From a checkpoint of a small transformer trained on Wikipedia: RMSNorm before each block, untied embeddings.
MLP neurons of a small language model. Each row is named by its layer, matrix (down: output weights) and neuron, and shows model dimensions 16-143. Each number is 128 + 32 x the weight over its row's rms, rounded and kept within 0 to 255. Numbers have three digits each. A neuron's up and down rows have the sign that makes its largest values positive.
A block is one neuron, or neurons of one layer that tend to fire together. Before each block is what it responds to, as a language model described it from the Wikipedia text at the highest values.

Description: Sentence-initial function words. Capitalized first words of a new sentence, mostly after a period or line break, such as The, In, He, Her.
L2.down181:116129103160139103112145124052127131137097116089181074112090127153148157144140175129115126138118098134160151085105109132160185114139102070159142135151142145032139120151121166106111100103076153184238136107164156094164125156137123143113097110165156161103169143062091113136157106098145122191145138071151153125135105158065107143163139136119103133116115136037120123153162151218111131171222
L2.down277:073101159131101146099202165134096148097039134143107182134127048143117156129082148122146116125081151142094134128105149138137126177114098119155129121151119111134172148165157087136158108124116116111222180159170147132109172154102137137109136134111143120125170147149152131137141129113144108130179125155099144125121129117071129095122165100149090129079141066008135162097089113092132208083148

Description: Auxiliary have/has/had. Mainly forms of have (have, has, had, having) as auxiliary or main verb, e.g. would have been, to have time; also City after place names.
L2.down156:100138146105071143118175138030122088128120095109168130148109132121132149157135132123119135140133116117160165121128135098145121133135126078156113143174117110089138155106088108114080099121120132182255139079170155134138080104105138128149095161116190139097170107105110100172132112082167107135113180097162127149100100105082136108137125126126125138134124145004140111128133181144110129115169
L2.down255:083169116109097169158070105182070144149100117140182120106120129155174126109147134054080144092106102107152091165076166106107169126108139132101109122096087081148126127165111121159141134103115130110072105089121131119138152111119109113169107123099139104139160112123163136172149175084110123084148024137106116153121125143142077137142140133096146100117113170143151051122156150081154163127153

Description: Mid-word fragments, table separators. Interior word pieces in words split into three or more tokens, such as on in response/responsible, ver in discover, fer in transferred, plus | / ; separators in tables and stat lists.
L7.down104:114155144111129103159113135148120099112120072201112101119135206088082160055103106068136144089124153175150109139134127150116128133177110139141113130169111167098129087192176185121131082102126189127188148141055138122147030092116099115144138096164151155138083124149142130078146128082108145173125178140164151139105076134115117167157190157109117167124063108197091111088179085159214127133175
L7.down253:148139121093076112117148108109148149132121076118180121107141137154132119195152109088082156145089098107093137098155196040141104139097135135145142094142110170119175095130093191077119127133078110162239183124130127109147166176090161103105121081121121087153143125128141055175116190173129116144133108105100147128078165095108103088129116083140128139111175153202175067093119127093157134103128
L7.down318:093166107084052145111184104122084133132135136155120135207109129107114116121103093120118077109055082093164123098148107101106107140118152137171114119119165159177135110156161154105138137123137057113155158099094158135179152138062152140106120151174119148118116147105098092107118143129136106111171127098118112154110083128184088088079186152121063148100081112147158124096100125036125076122139
L7.down422:145123163105133058131108081149111135104165136167113243132081098136115132157060132147173091151141174085114171112131075096171161129155160128134082128082127115102129174100121172107121143123158132165170144193129157149154091142156097156126095152123153092072099086064099150173115135089206074147150173140136112148110108126127136146102106172195127145055110160156097140112165125122093174103138

Description: Forms of "to be". Forms of the verb be (was, is, been, are) following a subject pronoun or name, often in quotes, such as "he was", "She is", "have been".
L10.down138:133121140135175137192157096099116154115159091134126144088118131138142131155127127092059207150126128155123131183171106108121072098106129103089132140174142148141143122128071092078103130123185123085231115123143089110132069138180138106118149162171158139138086097161124122098154168173112123116133100127112117150198129098131160132143206112109200163202145132166195180091175107073145123118139
L10.down155:104115183122126156105133157116105175126062165128103059089170133143115162147139141138134147037119140107173145127118127123118104100148178163165112072168126140155116120151087079099124186168096114201125102087075116139103122122127065166171177098167129166134131066153062118164157179113120103127142130143159091182129126137135137116148112195097168128154113115203145103147104106127096123159161
L10.down194:135152069151131187191159112122096150121139151117190062101109142089152133157099118076135106180148114165108156113157147095106154137119077192139118130114192127099096130177148163076157092089137128163164174145111112147102126201138148150150121108168147109145156108168121125089139090143124074117120150154097128122157197106083150148163167067160077085081151090173169127129133128186111113121061
L10.down216:141166149158066123142074133108132119136061136127146172106160086160181143192072167127100166086069075104112104111096080104126099125120125131160099135182150110180149086070036132097159115122125067137116093135064064147143084125134156115138158085085067138164108108134109168169129162109163097123110172124163147175144152184084128141108115108123105108081158160192082162093114113093119121159130
L10.down227:145102114138143128212151109137099121181144121093194107155099168116081131161150104150087167167119107071129139154164093089155151146161046178153130126076157076109150098123148102138108135112066089137034161112091132119153135130103159104118156154164053107112204157118127093110165101116148122108196175133125111115149145181148162116128150114133136155125147130116078071196093113132124142102082
L10.down237:114141118113070100118085137133130110170138109107186105137134161142154176099135128158181185110122112109100175181077170169139094129128123078148107121130142144140139117089123158175126118127104098208207082103124137135117117143086111091204136148107130077116121079110128154176109134177097121122111113125136126101125116159151128081120103143114158098141080106105090061175106160147070140159233
L10.down348:140181112156095108124090110165172126110139105152097138159120134119141114092112105084124158135125103119154072106155115144117167201096139113112075076161120120100081151181104117086115048101144148163156121100131165142097137127189130122144076125119155060103093113155122166131164163120128104106203051064118189120117126130103137141138144190164092111138122129128129068121207115126085139120065
L10.down435:112115103144175157174168141163134140149175184165152128113125105156157112154113164113085157122140112150173150197113122139119040104171175094155161123188157121062155159128128090106127159155097181115162141183093082170157116125154119104084176127109127134159144152063140207148120093188130124140117087098159120153119149176096137129111127166145062132126123138142115140099140165130111102156153

Description: Math braces, sentence-initial He. Closing braces ending LaTeX subscripts or superscripts (CO_{2}, 5-HT_{2C}), plus "He" opening biography sentences, and mid-word pieces (Es-ki-mos, awk-ward).
L2.down27:077065150160067141096151167143104135143171139176115089096097182082116142111120110116127191127085149153107128134085042121080203091139159112144122195120165082160166144110203142128191136102111162129163106087136159110124146178144095109139123102132089165110084093099117098104146127141080122111149127167129124071101096122109156094162131104129105129105103109168101099166099129121103079057124
L2.down250:113090189119143127095096129170078154161158164167113184117150100159170110127136119139134158086159117099195102118090103103165092077116094111167152159150220090113085110110143153127182117127185158115187118103114108118145095131151093172135123169151159115135147090082117140118130151123102099050113098104108062102126097173150136147151065115164116158154076139151158121133095126081164158201067

Description: Mid-word name fragments. Second or inner subword pieces of capitalized proper nouns split into fragments, like Ys-g-ol, T-ig-ers, H-am-burg, L-ong Beach; also table cell pipes.
L7.down18:104111106184166094130131140114156136134077173115132112207087139122151123098085155173092158128138158147175169071175167158138103082041138103123080134082094134092112113176122150150170182150098159117121130125095112157116127136084192162091183140161127078138169080145125139146116159113117091139165131131117151081125228106133070146094163101159072140096112144124122166159120118147113066165159
L7.down128:087138121137131107110139118069119118097115187163138066163140055140230111167110131130118110150081123126133139124106099126146101188095134132110140159120125153113130118140055129136157092143176154165119076156153105129115087158050132117087137098161093109101099099065157094189122146103153114131168123107121166149147132070089113104132123159199152131135087107142059182095142056097138099177076
L7.down313:157180128171099128114086097047092126108125168135173176100150170141080176117112077148114093103045118117183099060136120109151106115093105148092132120112093135068098120125042159127073187126157168139125146127142087129117131098139160114156128121128146197174121061178119137157188137131099088114102154086148169181150057100125074110105154142090142142148169195151113152119141099117089110143133
L7.down339:119111128069157152174101096137086134086149079081124108178108132188109142197115126127125076072139139129174141091047095110101083175137120124087155166133117117155172153079094087205109141150053111111130125138137120152118151119140140142100155145126108112145139122119153183144156171092113092148131065131091130119100188100194125078117138100116133067138058164088121106140112139130134124148147

Description: Mid-word fragments. Short inner word pieces that continue a common word split after a two-letter start, e.g. bey-on-d, bel-ong-ed, pa-in-ter, do-ub-le.
L7.down77:194084171111151154063094122127122130164145151103192141128154150127145128129124113066084141070138105136093169083121138090070086101084150145083076149151160130066161122163048167143181108172098116195126107183110140151138126149131142086130092136090116137123136110137094142172166124111121124136136151130138189094120114167061109091075178171152129155112066095135097148096138113117128150138124
L7.down85:077082151147148094119135143171133125124165135203090148144145109148101165128138093101131100114127057118135156103118133065167151131119161133140140147144153198131141129132112095188091091146147107081050155136090136150156132129075143108143172129159093069087111139097152173128143139145090150151125152101197116123128068147130158152149137123146117127132112112154111177138127170082101188204049
L7.down113:097141116126162104082117130110127143121187109069159178130144145179179139155067118167172135054056140141140123103086133170129102103179098180127106132171159106131124171094135112149136121157164178148061164058160189140122154117065141149096144114119139127120096098120171172143132155107068083108107159206103163115126136173064128076121140153179141116115122094110143144103075118118107135196171
L7.down183:105099054118119114120202116063102183113110131117134124104083073156134069144139156112116190151066117149186175077144147134100122153167092170078153140159168086150126106083161133101087127135117083162116144088127180131148098094095148131148136144099148151133151083145090066115136162133086131162063098134114079118094153120097132100112141165149134155164090156135134144108158191096134150166105

Description: Sentence-opening function words. The first word after a sentence's subject or opening, such as the verb was/is after a biography's name and dates, or openers like In, It, During, By.
L10.down7:142160128125141137129080147079149077089069114126137145131119123160152084139098067122135121159115142126118091178153141132130136170156155176091068154134134105115151171137046112071164144074116126142152129145144168085138124109202096108066121099151152109146099136132112111068125158132152095124144085131092142126113128171180134151129207109189085114119147145181160050060175131163148183168121
L10.down70:122119100100182107141125120157147084067153146079106116206088098128188120165101155156118127094143123136096090127142157117143136119167158139059135144110093075117131114131063121132143120158140142151209096101083146084102116142181155137175104125136182137114148146117149107138088153144132082150079141168148164164137050095140109086114192106042130052108140154093127121109206054107164156124214
L10.down115:128145082186159131148159111147112134123188123149095187140120091170152165181143188206163148122180134125150082135133105130140103114121120118169100068115115152189081138162067134073109148128105071089093120196146123106062171114152143172138139126137151132117144135100162084182179158117158112113148145143114047104135109156117143138175156126145100128130117119104111114136161156121127060071098
L10.down150:102143153136086176126148145149092121087168102138074180117119132112104090057130121171153107128126142115116172082137095093140085158120134125102130160061146123147145097132216121183200174161105133111214156096103165121126181137065111169083176073184168152079135120144091120103159094156136097096102139102133162056083172115148112153152083143117156138113107167091143153140130159116146181130135
L10.down189:112124141153109135119116194157124125114138037137101106135148112103137149083132188116154123115145112184126157113134147158111104094140082066128062118131111165085128136150078146157158157082126172090105112138103153083110185144140098135138151145071046151121097149138129111091143150079125123111147177090141065108094115087117123150160169080195146124156072163118109138150085092118088169137114
L10.down218:144110159124137130201137075127115110138095168141192148095162128132112139130140153113161143137098103143165163151097178077135175184082143107155107149108135144127150141229129139118091162133049094115148118188189180085103167189138133100156102103134179109136206128136123064122129101088145145138092165158089123126146082138115180042136152099165146097088147150118143114179166135123167193140110
L10.down243:148187150170053149111144162110189111128133163114163080097081090146124134089097110124144099122127115111152133106096164156163105134131059153102140183140115104122170169186080166150081149111125055127121129130198192109205093096133125127115141086074112152113137125123125173115133128203146127148061084128101147109151181096123125086144127108137136083114137131183135089111128177080120073168127
L10.down325:142131169093131117102148117147121151099159079071181145134117127127044136097087109088079123072083135110099138126079160138156171130149099110147122060098103085161099145112144120201150143118167150097117141145112153132142160094164151153087195116167125143094165120151162091095204151086100114103135134157111105169179085096150107177160121072184150098099119125061137118086098059119094193114130

Description: Heading closing markers. Closing ==, ===, or ==== after Wikipedia section titles, e.g. ===Community===, ==Awards==, plus table-row pipes and mid-sentence semicolons.
L2.down380:177110145126092189141097158171105144186129102140129100131146093117130136118083120129141116184089172131178170175150172124104124168130056142155127104120145165151119123117144105109148148106135067194197137162091142182047141128127161095142109117142118087186159154155196123116123148108176102132161150079112158194127108140111113104120181149157138097121177167108172187142126126105114123165101
L2.down410:157126156055196081163162104193073181121121111169090139148137125145118107132115115110161120134093109096156141063153102124090105133077129112145129177133131115138075129119155211046097131161139140148153116096128093155200079137182100106141087116124146185130161137055135161087185098157146161136149118127178119153082173124149195112132128111128136122128128087151141095139086131148190120161118

Description: Coordinating "and" after nouns. The word "and" (occasionally "&" or a comma) joining two noun phrases or clauses, often right after a plural noun, e.g. "charges and", "principles and", "reception and".
L10.down39:106140145118131123142042142115197155145124103148213189138165117118093141059063110080176119093134109137104152130136082143124172106173143096141061145160093165100120127150157162130077126138097147059137128149139126114076140145123109116160151142112113090153108065145134067057124136138143136152134145142074143203150131152124150083145074149135128147089089065206072082067089103142104149169177
L10.down40:130151126117123156103103140102147124109094112146148184092136157095096120139093133172148176182117131162075107083142092143137151105060106121147137159119133108149141102077164085103150143053129134165212181017134150117107130073086154107179074129149139166135125129128242128154177131108129096144143149080115118118098156134141131161185133131143147197157127118158129123130091106106138143130118
L10.down50:091099118028154127166089118113106118106132057069114204099125098159101151135152144094143087180182112106134131119100118161133124190138150155192144093157153089117178147148145110161116106141119194093156162094098131117131111161086109133171154147192137090153108073129148111089112144100104134114081111059171113131152155157133128117107107199124140172138082118213153098100087162140132137081120
L10.down106:093108118114123171163159122170144160127089095113083127116145095125085153156074177139127155139149159101143081096115175151158072114193080156155107149153083102139073098210096108129125079149098082197142137121135165151114062132172129129097167123116071127089104148078120089173170113074167120169150112185128154135193166106143095102171120078155185141112196113159163150114076125108092149109121
L10.down255:162119177093133124095132118130114113149117114144135177134118092109117116125143100093071200097132124096099110134114150113117157183120133115163127124114105125070111060074101176131191162139094084114247131168111159145115091156110145147119096096134130066068125145104094141149155180104152115207107188136140132087148130145129160135113140123125140176113118160150140152156059152059096144106082
L10.down273:080041200161146117059102113152173158141108127139147073147150080115158094127107131103132087101117079151123151098158108106178116120160110161104106103165144139071149119215065122118143142101132110150131120093167104100141100109136179077101143128125100089164110107138123163141070081138095109178083142085108068123176118154133134153181131154166099090155120153070139176182098089095081180143072
L10.down380:167121137116164152161102185168129128116113088188088083117144166115101153100151156121160112193134119142097174132183193129126100101178110089148104110179209122124120127166186127120172140128116157072084132071152160108081106118130176163181121167159116113095150131128120124172131121156163120151148098122112128079105137139149136138181053181152079082093109160102088076148145154096101141080169
L10.down396:162177173095113101186139132121138068130106080145140131058109121152094068123111141118184097157113041128119139110079144154126120125132090173137092097102118111161103091120051141122101166121145103149177106130142192110117106101117068175140131140117141096138161137070121135112126111138136122150161192122099146184174111151123116150088131146082178113134093087149155133091134100139117160126205

Description: Table separators, mid-word pieces. Fires mainly on "|" separators right after numbers in wiki data tables (climate, sports standings), and on mid-word fragments such as res-ol-ution, trum-pe-t, hydr-ide.
L10.down75:102120115151127125159113128187124098081134169100085096092108107081149158156158107096076160171095133186098145152144164223112053159145115096134059144129165149113201155105156166159194131133108141086065154111086141129154156088101109125097141182139115140124112082139157085125113151127166204138153165137109145162160162103072148126098113136134143149157155144124122108126116158181156120171108
L10.down221:096138121126119091149109110157184137111129168161092138124090115110085078138189157084110146132191098127152208081118119113116170082120090092101162116188061169135084173137122185077138168124109086130051138147127104138205112108126137079130168097112104050118100128154160123163146175114114091115107128112173110142116107130141051134107151118170109156098111092149095184120123065074119137141115
L10.down252:121129144144093147131112121174196171105140116152177130079092122109136198161187079062118066122102146107086171124187077156120073085144088161130116178088094099084169124152168166152173071069160126141106096147167134145064146103157108171199175073183078119121115146124115129149135133139078125153136142145089091079140146099109153128120148113111130124161103106118134100180080164122141188165124
L10.down291:170115172140122108125154148061146041114075150123138115127122130152108167132081108160128181143102137103086064086131118127097102130107175133107119141120149061130140115190193135114166131143132097089119067125105139130117122082141131158125140168116132108189132118181104147130092108131132103081160072136095106160106132131115180060088162094069078161093094089035147103144107132101142104122096
L10.down312:173149146162182145138122128090130155124181117119132144176107152100087135110122109162103139149056098075175108148132126173191144197112059122074099125146117152119112134137190144222143122135057105150160136119178190171138134159129154116098115102117109161087135156135086091094079106193146098122079096130157107155145112151101134145105149142160130064137094170107124078120098118119103200138172
L10.down363:115120161148127137143083106123129103125146129087099099165098137095092106113108181154095140143135161058100168128110163129070124140141211092128095087143127177117110143125157093138139110110101142167096120160121119133142147167137149177154107138155170127107179102166073132083173143124152115168145134076170062041127089177087135098086147125091084168075094092102139133138155108117134146163051
L10.down410:069125113124180184144116090137114193090146079118131140143116066121171199137138106136142158107123119122155131108109119130143127115128148084089110081168098172103147129126085133139131157160144162133158149161113128153119069165100177138120127188204125128111151137126132151104150171160141200103136160128142179179152123111167167152131143169160198200133122139149077149123086140145116205053097
L10.down412:107164126159131144152085152149105092137142171151162092122114159118186125102079098149104163108087121101186146058184162111172125103135161115123071079071175165093140103163149141125152159145134143133148151146141111140154209060118100111091135152150131123172198135149130137061202120084136149138114103197168171117124102148120129070111136196112095140101126064150177145144135101182151134176164

Description: Mid-word completion pieces. Later word pieces finishing an oddly split word (betwe-en, sp-ent, howe-ver, O'B-ri-en), plus a sentence-opening It or And after a period.
L7.down53:139089170094152099158180106170087129128083163109166155149144107139107105107094096104138087149085163142159139084187079141105186143096070129119165059147131192117168127129103182129120069131101153176146163129178077103033119120125077115100160106162115088134109155109125052162147129158140129118187126152081100106177163121141116091115135110162139133140124066105189130126111128123098210122129
L7.down258:164161072131119164108151172165117098163091116134181149148103135159096080107081097125143133115118079105124129154076107032094129114185121100116080173101144114126117111116207136109182121179098069107148157113165149148136130119126137114175170141139166151089105172136083101095159154179115150131171092143143179101164184110140193127128127116086124081140098093071082159125125150072109147117166
L7.down349:145069160137099136159117138123165098167090128189095163090139148078168131107067173156174129126160076145147110114168096157131051025145102097183114110125162129150114085132178150129168166142123107108179058160084159135123143096120123126145127125082114162118182115164139163122121134112195092137118080182164108164123081175137140145085122157110108124118139117054080132075089127103122118134140
L7.down395:170121189149101111128119100089091117095115110100129149114121100184130134161142156109175118098190168103140134143066140098139128040169103091128090164117101131133090137035043160143102124129147078127122159220104107209099078159149081136178121139118121094159158081136150113143134153159088108163105099077188134135147106139093138146130128181150157130126068062125128116159161129172105075167112

Description: Possessive apostrophe, word middles. Fires mostly on the apostrophe of a possessive 's after a noun or name (Tennent's, month's, character's), and also on mid-word fragments (sacrif-ice, soundtra-ck, se-c-retary).
L7.down5:167118092140159101114175177159094105187174158122158094118154076130104137118134112117128079121103158143134150046152140137127124135124091107138094143124117112147122139122088134109151162146129086115140119114099103081109149119114116113097180128139115182189147147142140086111051141147121147106116192101052167074071117077144181151123141142148090179118059072159120113109097079111148123144106
L7.down155:110135139112121059151120083101129105115176089145126082134120159141099111167151124065123052145174185162130163145146091132133171080136118123038103167146172123136087182118080132213124151128135159189091108152147120146122197113129097118171135142082134114156103137131167106144127108116123095152077135155038108199138154106114164175124069120136159093159084134191117123104132105108183093065123
L7.down293:135117073130120154149145122151124067108168164161107096143084203118134133179125109152157095097171133132110130111148170148168111145125137105161096158067124081124044167143095142116125169197156147099078128152126119118126141040116186149149128156135130185094143150133179170122179145153129117140153158093170105142103157105090163178158185063114102140128176103101098107118146153147099083139057
L7.down437:127096173116159115126137132091113159171092152109150102163129134172080065140139100166179104117133173108061104066154168144135121062200080155086148146076100134117128136098102094095091089115162192151067168110148144086150181150167103130131105158137134141098135160130216137095125123153125125072092118109107154077086128088118134141123137124112170183124093106097120117077143162125083147114125

Description: Possessive apostrophe. Apostrophe of a possessive after a proper noun or noun, as in Sri Lanka's, Maxis', county's, plus some mid-word fragments and line breaks after title lines.
L10.down2:110164137155140179115121184112100116121070110159132106166116125124123158121130091130183119189130068183138122103105138167081107171170184192122152172160075142165156108058168081112127157146141172069148087118118143124145117092057127113127144169129106144101134128135171188076125140144139166075126093057127131149118140072127108143149162134114184168118103094118139140072202118083152144147082
L10.down200:078165165140096149091085184117153078150131151140104142135140179084159117119065070137106123060155105099141110149170137115150114155137157091170086169111106153096138089132049139134059147112181100151142131141089083087139160104069170096059114134095173138114128190137135155110095116072153180182088154123087154166148109156064136136126208113185075100148135115125121138076158131149113165128080
L10.down214:107169113133108170111166144169137100154151158104186168104210049147117160126132108117183122129161094084134092126158148188160110164131158139157130110127125107137084107066047148082058173145120106103151177161127116111181156158213171164152149081098123117128166096152127093145104140173098108146077121159105152101140119143129158101136131124180090133166119114104123120143125168086062096084093
L10.down258:170144173121153134136172102163134153101093122145088075123090140131077132174100095125130096166162120099159103065126155149135109147094121159110144076104125149109138133096105147099145117122097163106220197095127077084129127131142109141132108114105156138102121139156072131161115121133144059120080176124128172145157124105043119138181128109154147102153200119123128123073155134115157164108137
L10.down284:091021130070131104163201127120089108105119147144179117117107109161145121128115115128101148057125130098101105155134105141154171130150121152115176127131181121101163105105155146146088096153088092092164087082075123109154104123114068118167174116103122134118123101133119155112093079154117135047091123149113172158155038151153063084116121106118152055124105160148078142101117184084093106144129
L10.down316:121131135157157179074108097096090190110063143182065070155111127161169180160143102156126130126134090109089159127079098063121164158121096215121091118074130134102110122142178179137169143179105084117132132141091141091151147132169121153067143099135112110086139141126132153096096086135191135139162123170151097121118159107164135119155121136161130121182143141205150171208121091205133155157109
L10.down372:138127124087095183116175157120090122108108130136092117171123060141154114128171158147108154168121122213164183141120145150104116079145129161092095167081131075122126109110058154159130112187116084122112142075137074191141136129066097158149126202135173136113203113161162106140182133106094177123118131089141133071144114108130099123127169103115101096085136112123039089060111134122152096099083
L10.down404:147137064159138188189182086110110163143091146098108133101152139128116129057162130136162097134126118058148123109166130146087126117142124152118084099132129145099157086059148108060100151162089125064104077081104105113119123138171125114111139156118100154107179124211167095100117089197108168130165148103103178111089093190137113091121112097125111107240118112097175152137139196088139065123086

Description: Table cells and "comm" pieces. Cells and row breaks late in pipe-delimited wiki tables of sports or election stats, such as 3–0, 2.91, and the "mm" piece in command or commemoration.
L10.down6:117148076203088152096151122130216199132125099094123186131107084177121104076098123095074083133131132119107114175088178132124125072178164087141163124133137156103153120142092186123107170119203134124131101173134114137111061176120107120122111087138106141093111113106095136173115114166089118145183028116117157079119125133105152091106091121115107083113193090142165139105154114109153140132168
L10.down53:145097157154147123183137128087110112147088130111105149146107064143122098147163156146129147122096137176134120115089157120198098126146119160039143106122187092174091179137075103154146134138094206132092137144098103107111114113101053204112169117126149153208099149136105144127102148134098090083119136167103093129146138084129121109104216167132134135180115142064096156107208103105148118140122
L10.down86:116115171132128126082199113065136101154168090128169086125136094132120177151146118126098103127142182077143111122136097112141079188127127159126121095109171177120071164101025083171105103142137178130097113164114159170128100128152149095131108079071108119196073129163144079126104136158142112099116163135154144102144112146115144202083176127126154182126126158041131146151136119139179064129109
L10.down167:094078176113108115079108094153116134132141091126150100120158099106134122121083113133098123171089064139122058141107159129107058163146127098122113115125148108130141099132061101119123130110082066125167183132148106097155118143125106106123116127087095161076147094061113141097135124127175118145006159146179121112114140174102113110095074108022128136164091092124152131141079106135176054195117
L10.down276:126096174175137171147107128177143143123058175113134155163153059157148127136099151136139086143115142155106095143111125102138092142129166160142164077141136125099151144179004114134153169110100115170095060140121121109132143120204164071097162087163127159135146124104144180156142095114120110109167171135087097198163121105129165139093156102102139163123116119089158136095175113045097121154134
L10.down321:146194137143206178151107087146081086126163176119130165149135110121104122113137142104167138138130159111109166137094104129126168120147113117104113187121132121086131113158041080088058111096119137169086163175121126149090131158187099123138119135140145057174115162151097177139119127125090097144107143077137144121158159099103168106125123105119125111110178132110067136141127127105084086152113
L10.down419:129063115169067134093114147113164086109102126104146115137138145113084122108100169088124173174086163148035151100200159112149076138159150154066106102091191095128130169175037080142141089102144081172106105116093134130141107133209075136139150084158108098176116110126158136108116082111128166125114107121096123121112123144172171155181172123118122158129121152109117118142159092144123146087074
L10.down445:143170088127107166148064119117115115142152152091160111126159114109137139125101125104136181139117176119116100129140117120072152115155126130169120123122140124090075080158255187109131179141148167089178105151149080138115108122080128152114117131167138125139181113130100164101056154098103160184117082102181147115176079119145135139118155062131124130090087084178137146151093161142155183149099

Description: Word-start fragments, mostly Ma. Mainly the opening piece Ma of split proper names (Massoud, Madrid, Matisse, Mahabharata), plus mid-word fragments like rm, equ, le, trans in skirmishers, equations, ensemble.
L2.down83:085131143151127103147141123128179144192118168169069209112131122123152143145149148166141131146119149105118127066205111110136123098139127148179126112180132116071114170143073111179131068077112084111138164141105133115109162088065072158135144113124194115107041109137109109114099154159125145170099129077154102135142195122096155139153114084133115087103087153136052171156113140137095158079131
L2.down227:108138160143171205081062121115061150177153128144142191140141145096103131073137096124064152111089113101125135156106104113147101063123153123105145136114160069157107106089097141110156139143096155120201136090076146101060142106129143143139100138146161114188139112079138111145086057087124162081109107128154094124080134062154163167147120153087160164138109118141177078180089170107167192113080

Description: Multiword proper-name starts. Fires on the first word of a multiword institutional or place name, mainly United, International, State and University (United Kingdom, Ohio State, International Monetary Fund), plus table pipes and word-final pieces like ship, ence.
L2.down82:146128142147089130098168178185136140104195107121066103116133096149137054092079150226091125082136143168165097129109125076125149153096099097094080142135158165096136095158135138127155112086127102072128105145169134138063116124161152153124097174159205092112137107128108124163160133146086145104136140116034128102108178142145130165129101081092172118147128109130160183107183101138149160151127
L2.down117:114125137109154115105152170113191188159100114090119126114089155127152136150190090145114156154090153167111143082078128138172186132121108164076129159133146157106118110150133092159061155102088147157138112098094164114141113032111133081140130080136106130135167145117185128124118104140155110136165100102137102151160147130069120130143167138124109108119144131139170115107160093172135102118171